Part of a small language model's weights.
Size: MLP 832 GeGLU, vocabulary 8192.
MLP neurons of a small language model. Each row is named by its layer, matrix (down: output weights) and neuron, and shows model dimensions 0-159. Each number is 500 + 25 x the weight over its row's rms, rounded and kept within 0 to 999. Numbers have three digits each. A neuron's up and down rows have the sign that makes its largest values positive.
A block is one neuron, or neurons of one layer that tend to fire together. After each block is what it responds to, as a language model described it from the Wikipedia text at the highest values.

L6.down190:490497472472485489497504465501513542523483511497500491562522462500525490473446521505463479495480436461469520505507483438519467513527510523433482519455528511529459464525489526525501498530526503557518544509501476496512516478476452460544525526463516522506501502505502542499507504475517492526468479475481541496485444496506503522524506471513525519490476527449471469494501508498488488514521506505471509505450435499496516495481518486511488491486542488467539470478511508508480517508506516
Possessives and determiners in titles. Possessive pronouns, articles and possessive 's inside titles of films, songs or books, as in Call My Agent!, This is Your Land, or his/'s before a noun in prose.

L2.down89:467521516500474492478488547508503489493452521543510512497467465506524470452485481488507492482500501538498508492471521521494501502482525483511467541469524457514482522534490517482495528491511470481541495460525453488469537482527524498530511547468512502566511502488461524519496505550415513481502504533478483476494491527533504479517457514511518515518520481490508496566517496497514506522504520489495513550528485479512510573486527514486515533509485489451544507466508511496498489511528517
L2.down215:535496502574499512481532469465459460504500487548490507517518485479466522476513466493448517496488461522514554493484531555458513493465533512538540531488535508508503497497498448518483493495459516461488495490500458480504460512484476498480489513479507503520444523489485516540517461470489510472522481525513499491470469515516483502500501509537522500508448488503558465491473482497499510502524493519475489527511477495517492471516492476518513528482497518506505549538479513509504497446526508
L2.down258:464506520497472484486522491486472507468532499479474527482529458491515454472511464486498514518528499471482499497489464528469501458471485481545513487508489471478562475537507480474500528530505502525491483517558473506483533468519526439460511554523547498553450454477479511516486538476517440561505496463511487507468478539504524464521499461498470502514514547504520478483491529512431516488464460444525474498517462476489489478511521519486521510476454517507506485511506498465532477486509488
L2.down290:488512487535502453530470484508543542484458526498467538532462504492489503451465532496502473497521504500484493504530475508492478474506480514506472496489515540489493514514514534523453518536504516525503529546508461452534511488498505457478504511510501499467510516511559520523494501496529525477506458464480504487499505493477488457498486471563480492501494542519487533488549464464470508518507553497515494505503515532511490554499528490491473478505521490487502479481463483502519445514485526
L2.down298:492507496523485469502518460445497501526522530497472514485487474530511513509503502495520519485537491462508523470467474510516503497535444476497524478500512483533456533523554528506437473497518514495499518499520501508475484511459497510517511503508529478515499543464507533515510522524505495530518497499512535499515521532521565495538485474495502493509544499498511524557522540486501494478524495512559520510477499509511495504531522517534421513558528500547489488480533488507506471541472469
L2.down308:489493473491514484542488550521477519490516499549496501480510488446522456508505496486485465550483510472529450509505538521515552493470511503564527500487475480542521472508511450505473506492477497509493495497488492533514492495528484493466472503463501514503491489491457496516518512526458485511510412522485479548458498537501539487498483453521489501499474516482504527470503497538553519496530500497517547507505493478489502470486494497461469525503433548519501461472463547524509522544538543
L2.down529:470515493530495513485489482492515539495505465508529475441518513521475488533517481486509519516511487513509505441513467505457524495496529451465502523476503507482537533548482451448521535484502525479525451465528480507474471481510505457539501493506531488503472549531472496524520469535508502454494495488486512479489562511491499481526482475476494501505495467511475493506473465533492540528486489485484431472471481555539488482548488471474534523513492511546482541492501483500456480570463503
L2.down616:495494533477469515523523489566490502491502494519502510475542511508487484516466496470504555496495512466522560518471479482463541510538476498471490529459494474463493516504479525511478484520480488501545488492520506487500472481504516514465469508484456511500470531506512520551418516519488473431513508512497491503500512553498518474497496544471512526521510521477503500488484490544469509515500536505483508512478486501484506570520520487544556539545505500510541489474509535528542490543485490
Infobox field bullets. Line breaks and leading hyphens that begin a new "Field: value" line in Wikipedia infobox lists, e.g. "- Clade:", "- Years of service:", "- Budget:".

L6.down420:467506488486493513507527482536509548538511490514461470468483496508530517497528447441534488479475522495516486521518502495489543501489450494517528502517477534487485543457486537465528522487492558470483525514543524532514520521499502469498490502541517518497464508489477538543511461494514502511518487520516493502514529516538505441500483490544509496479514460468510548513478503494508490482520529503485529475500475478541526473490533535465542515548481475484535508497471491503495460469487491
Plural noun endings. Plural nouns or their ending pieces (-s, -ies, -ments) after modifiers, e.g. operations, units, votes, delays; also word-start fragments such as ab-, conf-, out.

L4.down26:533542544476506513495487523478512524483504571468457478471459450466488463454486481525503492516479501515475508534531511551528507485464515524509496469501523439530522508506501516483521496513519503499493478519481536511505538508509484518453473512521451478521502514506513493519527526575477489489503493532484529488474482511474528486493497482505475482512573522486483499488506492505499517472509512492467498501533479464430467516474462510522502497537493476497475516496536478512523497506502446
L4.down32:505455531518495499510486506494469516481496548443455544537521458531442515488498510555477520524503560482455511518555519472481554497442526505513509532473507535524521457476495515494481500468489487493502485512456517478456532500494465524515493541493474478493509542498495490533516471484495557504551445524497497495516451521461510504552473485488481553512539545519515482526497476518523515501538495478481504457486461524489487495482511479487473472514514481490447494481516477490542509475506495
L4.down37:531526512484521497489473523486478469542478508485469508452567532566480514500494490466519467516541519507482500467513532533509501492468517509500480504512492468538528506507472509495429519542466446496515509505526531489478497539512498530513551535496496473496485491479485510498487505499478540499462471503523499552450488531473537480528473476534462462493518473557470516510518474501505453499474511522490523510511479469519462484529494516499529462523450517498501511550506502504503503510519517
L4.down494:527452480512494548517539499522479512498464530499516476497489484520497537473487455523534512506507463438466520462483479466491534549516533553493500518500501554519500527494501502483532523485537500495494510528492511447525485503470513501502546509522485504514491509512533504479519482476524516516519504473516522488505490510462532521533465469482486510548502504489505527494519482512497483524518503534492493502515459503486512495480497481512491539482532528528518483513522484483445529497505484
L4.down521:504524493514510504499509507549515479535490502509504466503517466511522500507543473501416508511518525492531543483498549491514496489469476529514526475492556521494535536505497453504472518484472522484493495500531493504513478511518512489452493479521488476467478531506541521504510524507478498489528512531541532472516453465486477526524510480485508551502496471486503461495513485523512493501458559534505481533440472487530447439514465509475524465531526486456498498535483490491516513556511465
L4.down529:504502489486475540529464508492536501539475516459496482505511472507496490495476464505525526495535470514503503506506473524510527499478484448564484477512505507526533501527482515463503483496513504464495544486495500496479470469515457492480498530461482509543542500490495493527448512472530502518500525492472528533477489497495544534483502497532515531516512518487468520466498531483512538535508528513561507514532464515454474517531482509554494507511503467483481496494487490436508471476518467
L4.down707:488512515461476519466509529537507501457530503526533504501492521517510448474483540493512527517501558494486464521537454492527504476492517523498519476490487519514563500453502475524526539497465528471520512499516538486515497486507509491533507518499507460511489507501485487533489457512485523492541505506472446504485534464493531519504524460503471517490490505539506498496558489484530504511499477497520468483476530502506535452504482504484456487479466494453536526498477464491502473468490499
L4.down717:512498525500530499520515495501497485541512500481489495528524543470496500482513518472481479518531497495489491527531515505501505514525537501526461562497468507497497511499466537515481478477494473481511520496501487529474452509534483489460559504512488517525472500504496487499487496444484467516505506513482490493453479502522527509497481542514530502507519524478479445467469499455529474511467478472530520508520510498498473503518534477499460473535523472472495559493527481486513480519482487
Forms of "to be". Forms of "be" (was, is, were, are, been, and contracted 's, 're, 'm) right after a subject pronoun or noun, e.g. It was described, He was born, I'm.

L2.down106:528531497503543493494491482475524506472521525511499508556510501457438512522515508492492513510534452505517542511485510494478474505500484469507530493502475492546469471497509512519505494460504481505529499458511499530499486518509511503460476558512486505526469497552476541480492528465522458491507492474492560470513482524489531489510509458449533479538494502511475511476524465466531532445487509474485495492512549498505481523466516493539505494486466499539500537480533500460496462523474494
L2.down156:556469510490493503562498473521522542462511490487503511521457498475449547519490501510511468475491529480513464482500496524477461461495480501500472513475516529500536496488513498500483467488493509526482481532503489500536468499493489469510465448508495511495522510491494480486477507517500495497518499520467487492513520491544478469493482486501490515532522490506479504463538498513514458484547499474524506508528497566497477438514508496505545476516489519524522479483510519492482538568480529
L2.down272:504584491473487507509519503490437470521509507484504509448512477441494530486486457526548526506511494464497504492453499525467505487521475504533499484503487559488463536522480542493495538501466488511480501475486486501504519539512511518513547436514509552509522553539487514506536486503517513495521503482485522499507531480488514488490487504451503507508506486464484486487521505496528510506527477490524476476462488520478475522516503523526512543521507520477538484497503511486506469484488516
L2.down395:554518500506508513485515498454513496501542551440471477451477463557501493489499507486499523515489502517469517489565518507499547494462503490496471464511558493521558527505509520475509508457500503481508504485525532475486554513508495507489510499498455460509508529491507477514519534539518488497513521497463508483482517513477509527485506476469468528555562483487545493511522485490523498498508557493491505534482472514488482510529475498533507510519487487512452523511506482517500514514479449
L2.down496:509507512508506535536487485480500488507482497452516521504581506470480490502507484479481511476518517527516523507498511517522488497491490481522447472443499494514497513485484511467500524487530494480489499488492534497524494488512516471527519505430484477468490500486533520508508486508542486477498498482489493524518498465487512555507498484471538483504471458450419495534567544490498492522460508501503527545492486466495481497499526532502507473505480499529508490482517508471490494524482468
L2.down552:473512508475489525456508507523505489478468498541532434484461529471476470475518507500505515508500485560512494480511487504502484500438489492504476501472486527533512511484551539489484495508527510481499504582504540503508487506471494512476489512504489434560459516499538473539497470497547513521518497509506469515488518526513510511480473573522499498538565502483507494468499493509522519509538526553505481482508493456469503491477507491508468498485515535535492522494510473487492491520515472
L2.down602:515537488514507499486491522533493459498476516469499460493484480506486490496502483471543516490512532479507521508533479506490498473466568499508487515515497491486537482512550534538512518500500499514527530545551520490497523502452517455476526489483459473502520544479521490494461503475457469474527483481514501504524480530486491490509478497482472514499504492453476488455535512521511484532479528528527521486561475485481502494480525509471564480495492496529495456483520500500502455480502545
L2.down659:516535523491488536492483469496547528546492495491521530527472489529501473498543524535481511513488464517513479513485477502497534494503525517489490519476521537501485530514507482511533492522484538454501503536497507507482499474518538475507513506513465497538519508534480518472434466472500487518545450530506505478517470480494497474507508486501471558469560472508539522495444496482500463486496478478507489486537466485512500497520501510450520466484514532499473523503519489522489502500466464
Copulas and mid-word pieces. Forms of be (was, were, be, being) right after a subject or modal, plus word pieces like "mass" in molar mass or massacre and "-ly" in actively.

L4.down149:549552510500472536488454484480484495496506511492532471512470494520466496509488498450492481464516459515418504526508463554532509475499501507501488489525485483476492499572496466495474483464492523495495530505536522479512502479482504490510463491506532549527517492470476489481520486458500492504512486496498515517499530543505487484508488467565481465477548510490450495513500465480494499485510468523482487475504487513471493510513500504535506512512469453500559467444494444525492448506472460
L4.down190:488538451437489459506489483519502513480498498509529507481489544468502490508539511499474511567530536496485455516526518448496517482464534482488514495499520492468521508543468528457519481535455486488517512515509529481469467461498517478514476504516546461483494496469525490562493542469453501462459490485492517495490504501527496541486468471545504512534501490501525464484523503510504494500464507488431498490465520489503488459497499534491527511492470448503505523538499500473507531483516500
L4.down247:528514495510544489521524544499510509501555503482537493511496481494527475475560469541456497521533522510518530485491458491492513429462500527513524555499486544541489533454499467501471524501449490487500514509524520475496544509532516467489539505522503464528484508488500479496512497481510451488495495565515533492488555527480480474495461487486473478483469529528512474510521432537499499507469474482498488477505431466492524440527551480500523502476474473475467533523480498500519553532457478
L4.down419:502449509503467511470543508462485535514484495551485478473527458483537521551457490480506486474500501528473497525497525492476520473512482501455511474477487490520523513509496519484494457516511495544491519474513556482516501516503510498499515504501539532473477525501528507504494528475532511510530515462471484515469531488487511501498475481472538505493532513544493532567507521484510435513527525474501497495482450492494483532502490490490506473504550522460501524492500502513512473470541466
L4.down467:455508486518464534520550533541492522496505497471459496450463477508474537493487479489500538507521505502522516431494523525525507491494517527520506496474538488494486487467495485520529494529500540553496529475483464491480522456465492497454478452485480461472473528480500486492536513541524433506494515488516500521481516495514508477506510531487471501485541480497503493482478513486523527487501516492486505507490470486515521462534551465488494503500546483475533501499543471518500500515467502
L4.down599:471520477517505516503477544514511477496497545457461502478481461526507451544512489482455505504500529472495514514518504482485502502492523544506504497535483508520505482494521525521496530478503542477512517487550518517457502494474497513453550516491486509520509510530503497523515521496546537501505476529484475524489471513515489502514475530532510534460462501507506476549526470547488488498510490530506457528471519485466496490519470500486537489543538507544470489548517487505563526511511491
L4.down608:496508508492578522505527461521482509510503465520529500498494482490471493497481540530504499481485498475537469496564494515539494509496523508516503504486486507474490551539542462485515447515488492534521495470501524493504526550515493496498505488484502479491539512523530496502526522484436462465502497493484523500554453506524489486491518504516466526479504503500504493513525505495507553535495560521504427494464515456518465452514552493535488491452512525468505497551525464476516512520437492
L4.down650:500512509482516493496489498540500494505490516537455514508475510519488478509549515521507482489523531461502499499501513533516558521470490487507496484530499528493488504481516506508512545501461506462492488540538521518447518519481512462478529508528487480500495504529502490489521431522484517479503472546531503567481462512528492548496503469515508525486481496467507498525530524530508523467535491495474506480475490506461518454497526485515554495495485476513478521477523480481521513471455504
Plural noun endings. Plural suffixes and plural nouns such as -s, -es, works, songs, often in headings like ==Works== or in lists and credits.

L2.down40:489511533473520494521537502474507521501522453507516521487505519461521485526482504515480514479473520491499519485519503502502516490484538475546511473531453537544560488497550443511500544506434499488470485513501503466496445459505526534500530522521500486476472531479466475514476548497495528479471484535504466519499511526508500487511506465488531513476509514511505501470499467461464460541538493504516533470507506494529510523491469495509533506505506504524526438523489500496500453489451530
L2.down173:510457478468501498481513498532461486526420485488494446522489506487514472511461509495508474518474503483481500482507482502476516502454506446528523584520462568540439535444497490483539476498520482507513460489498528540521460495513497492483506473481454470487480513489473547409484483499519494522482525476522456438524505507533519466503466520492464503481498479500446517484527517459500480542511473499506504476496470490498490497525473524518525486454485515467480485498517479473466475502498529
L2.down275:521541491516500534440526517514499478504458526544489528536529453531511511531511553501492517528517522502490507456513508503528477512474493465489493515526509475522514501461521509486480481503483513496497494488536535474507480545525496485486495532497505480513504493506504495523512448483516531529555525475502508527509510506524523512466515464521526506546543504471503479548498493526514487465519509482509469484473446517495514470499545439545520451499507517511519522481477462480455502454480490
L2.down320:473477535495485491503559525561488499548537519482537496485523507476511482508472529495472564490492525486445523521521530522477514503518519467473520467508496481516552506489457493521489544489526498487503512520516483493515476552548472495501493545483521521536499524509511477560478507513494524449491473512484496500548467500470502509488498527535475514483531510507508484521529486497505533505499517474483472472482461535474509522501513481497530492564433503522535525500501491462516483508504496
L2.down513:511486501503509515468544498505503512482476557497517504502525474497541504531507498493514498513499546516501511495493530485501539494465514532503502511476484507474451471520499504506510499515486531549500489540452507499480506515497507517469528512471492516522492499492491505502498497485488480491453472509472522502492517530466479515520507525483445483518518485535527508518530556540514492451499528542503466490481450534447522515528479516497507491534494464493537484527504452521452492558486524
L2.down528:482482477488498474534528492533493469487463483489513512516517553468503490488500509468493505516524477502499459500534479529536514498488521512485515523492473510508502542521496502525529482517489547499494473496503497498438490521487494527519489503458479497535465510534528466504493468476533504469491549537473517504485485510508486541473465546496477472484528525528537462469509521519482477476519511499447525480496453474512528531507542481523510465464556476477489546517487488503457501551495479
L2.down668:519472508482480531508497492523524469496497520505516527463509602514495502487503505505478496515483490462441526498511492488508498511484511520496463534531494519477492524449482488544508541509484458483532520478530469491505469539537485504465537479469521511477459500466480490493458476523484527530525492499473473503509468487565505520517528511543466496487468542529472483496560489519532496492516551551503537511464493487476488511522520469470510502481489540509485557524496485506517501520486497
L2.down824:515533561509467481516538540488480508548474478509500526530492514464545527504492529483495526478504517493503508526529516546509541493524586537450473463449474463486501503501542552488483510495498493487527500524516563503449495534517523475518436528516515518492499479506495453493478472499503516483547474505525452479544493495505492507491495484505520501538516498531496502533521496523524445528538505498478492479512471464489491471523497474536503475516517526481437507490475479480471486484452458
Word-final suffix pieces. Final subword pieces that complete a split noun or adjective, often plural or -ation endings: equ-ation, ax-les, Tat-ars, Cert-ifications.

L2.down143:500502476470514475493474498517500529531518481481475523509480521489515545509485480480547522505511499458503471556483522537521503528494535481518461554467502518501482487509506482477503529454516498487511491534507540458537496485521482483543517495503511528566452462463506492518529498484563509464463492491512520522440490454486516521452544473467520509512505488518502526518518487465503470463466504474545506511475482495548511487500489450489522481488468489518529513468507546498537472478473489
L2.down233:496494462526488479499448481498509502545533530495543491492552474519486528476483447502492515530487489511529541490473528511542463524517491505477540527484512523553510501525487498499498507535508501508524511522536511487530505461471485510515493451483527480522456524490490463476525520464527476483452507499513494474469472477504496516497495472507517494499469515478502417520519493551494516512533500504481452506474466447501467508492484465527540511526493472532505510497515482442486504521549502
L2.down260:496506479455465512514500481505514526460542500509479541526548546522467514522539517464524449488540516493530480500471416485503485525528521550469491509488494523486529482492545506472508511529524493500547495488490515516487482487493489475502486501471480504514488523478499521493502444503473508471488512491491476537515510491514487513478508503502501509468434467491495475551467531503460494502480476486458499498473482501506501540502473497501489477502501468512514488505491507481496479489512515
L2.down262:514495517480481494490468504515499444492489527536455500500527509477527595515523523478532515492501532491471520483455488495483505540501530466529448517516463523476499531476463501531512513506511470473453527498503544477492537485516472508515525499471489486550507529528526503518470524479515528505495521501511520491489496505496517460535488494545492490478518486492499485495518523502440499496507519504516496500514499512489523488503467514485453507505529487461493554439518466472458528524452501
L2.down269:498534467502532472517453487545462456512521474415466523472510505514527541500491529512484492549489505456492510479529484454541520509502545493515510515480504487555512516536481509524516472492487495478482508472520547503522489511500483477514510518529496477496489503504522505472512502508517508468445473526516514471464482509525487509509509495512491525467484510484506445478491537477520523468512474501527463539466483489494502482497496501494466478531510506491486487516517502531514506473495518
L2.down582:523520463529485494514505489514539518495463488475490508508490500522486513522470456459474538509495462509488448548507486549484473526481539500468487514474520545478531497481495502532500509513491479504514468526484533492499500442521486500538490518445503503528497507490565482495489511529511502491496450486511524543526480483505462471513501464477489517512510504522548480538492479505507527501497514524496459500510436517516459500487519511470516483558498534528502523474467512471482525485554526
L2.down676:506503504492512491477580487525555488469461477552481528464536508466495460532483522488512462512518521507462514498484490535479509493484484488495498518454487512490491485543524507500492512513529493512510503514510539479503486545472502554500486542497534496490505486477526466513488499468491509476519485494505483487508470505459487450505511504453494517500458527491484514510527527479479507508512500517495486494527529515493544529495463516528549560465442511541467509486505500472545489510488486
L2.down800:504506477523481472514477515535503479497516499516477524492548488522479490470534474490471513520514490485536512506473480486510486487485495468510499517509535503500530507492500480496513496512474479485463514505525470491506508503499503516530488494515476447495477514496505470488488532507489466461505545473487462478506508464505481510511501519512474525537507534498481468553480480530514522448510531512473486544500527522476507460416461472505490479505534515477484530496493507508525483525473482
Possessive pronoun determiners. Possessive determiners such as his, her, its, their, often after a preposition in biographies, as in "During his tenure", "for her role", "their first"; also possessive 's.

L6.down726:474525496452504522515496482470530482481508506499480490497516480525538500503461495526466553508522498507479516499476504552441465490492445523537513498435471503538535486484498479504475520518502472506501502488529510487506499553501488523462478496500515483480460520504526496555457516532510496463477487481533533500486528521476509479479535496527511521500534510495490569521504515516492453491494488511527476506533507454476476511490497532553521523532463516491525473523487518452533483485494487
List-item line breaks. Line breaks ending a bulleted list or infobox item, before the next "- " item, e.g. after Genus: Astropanax, Edited by: Don, or List of places in Serbia.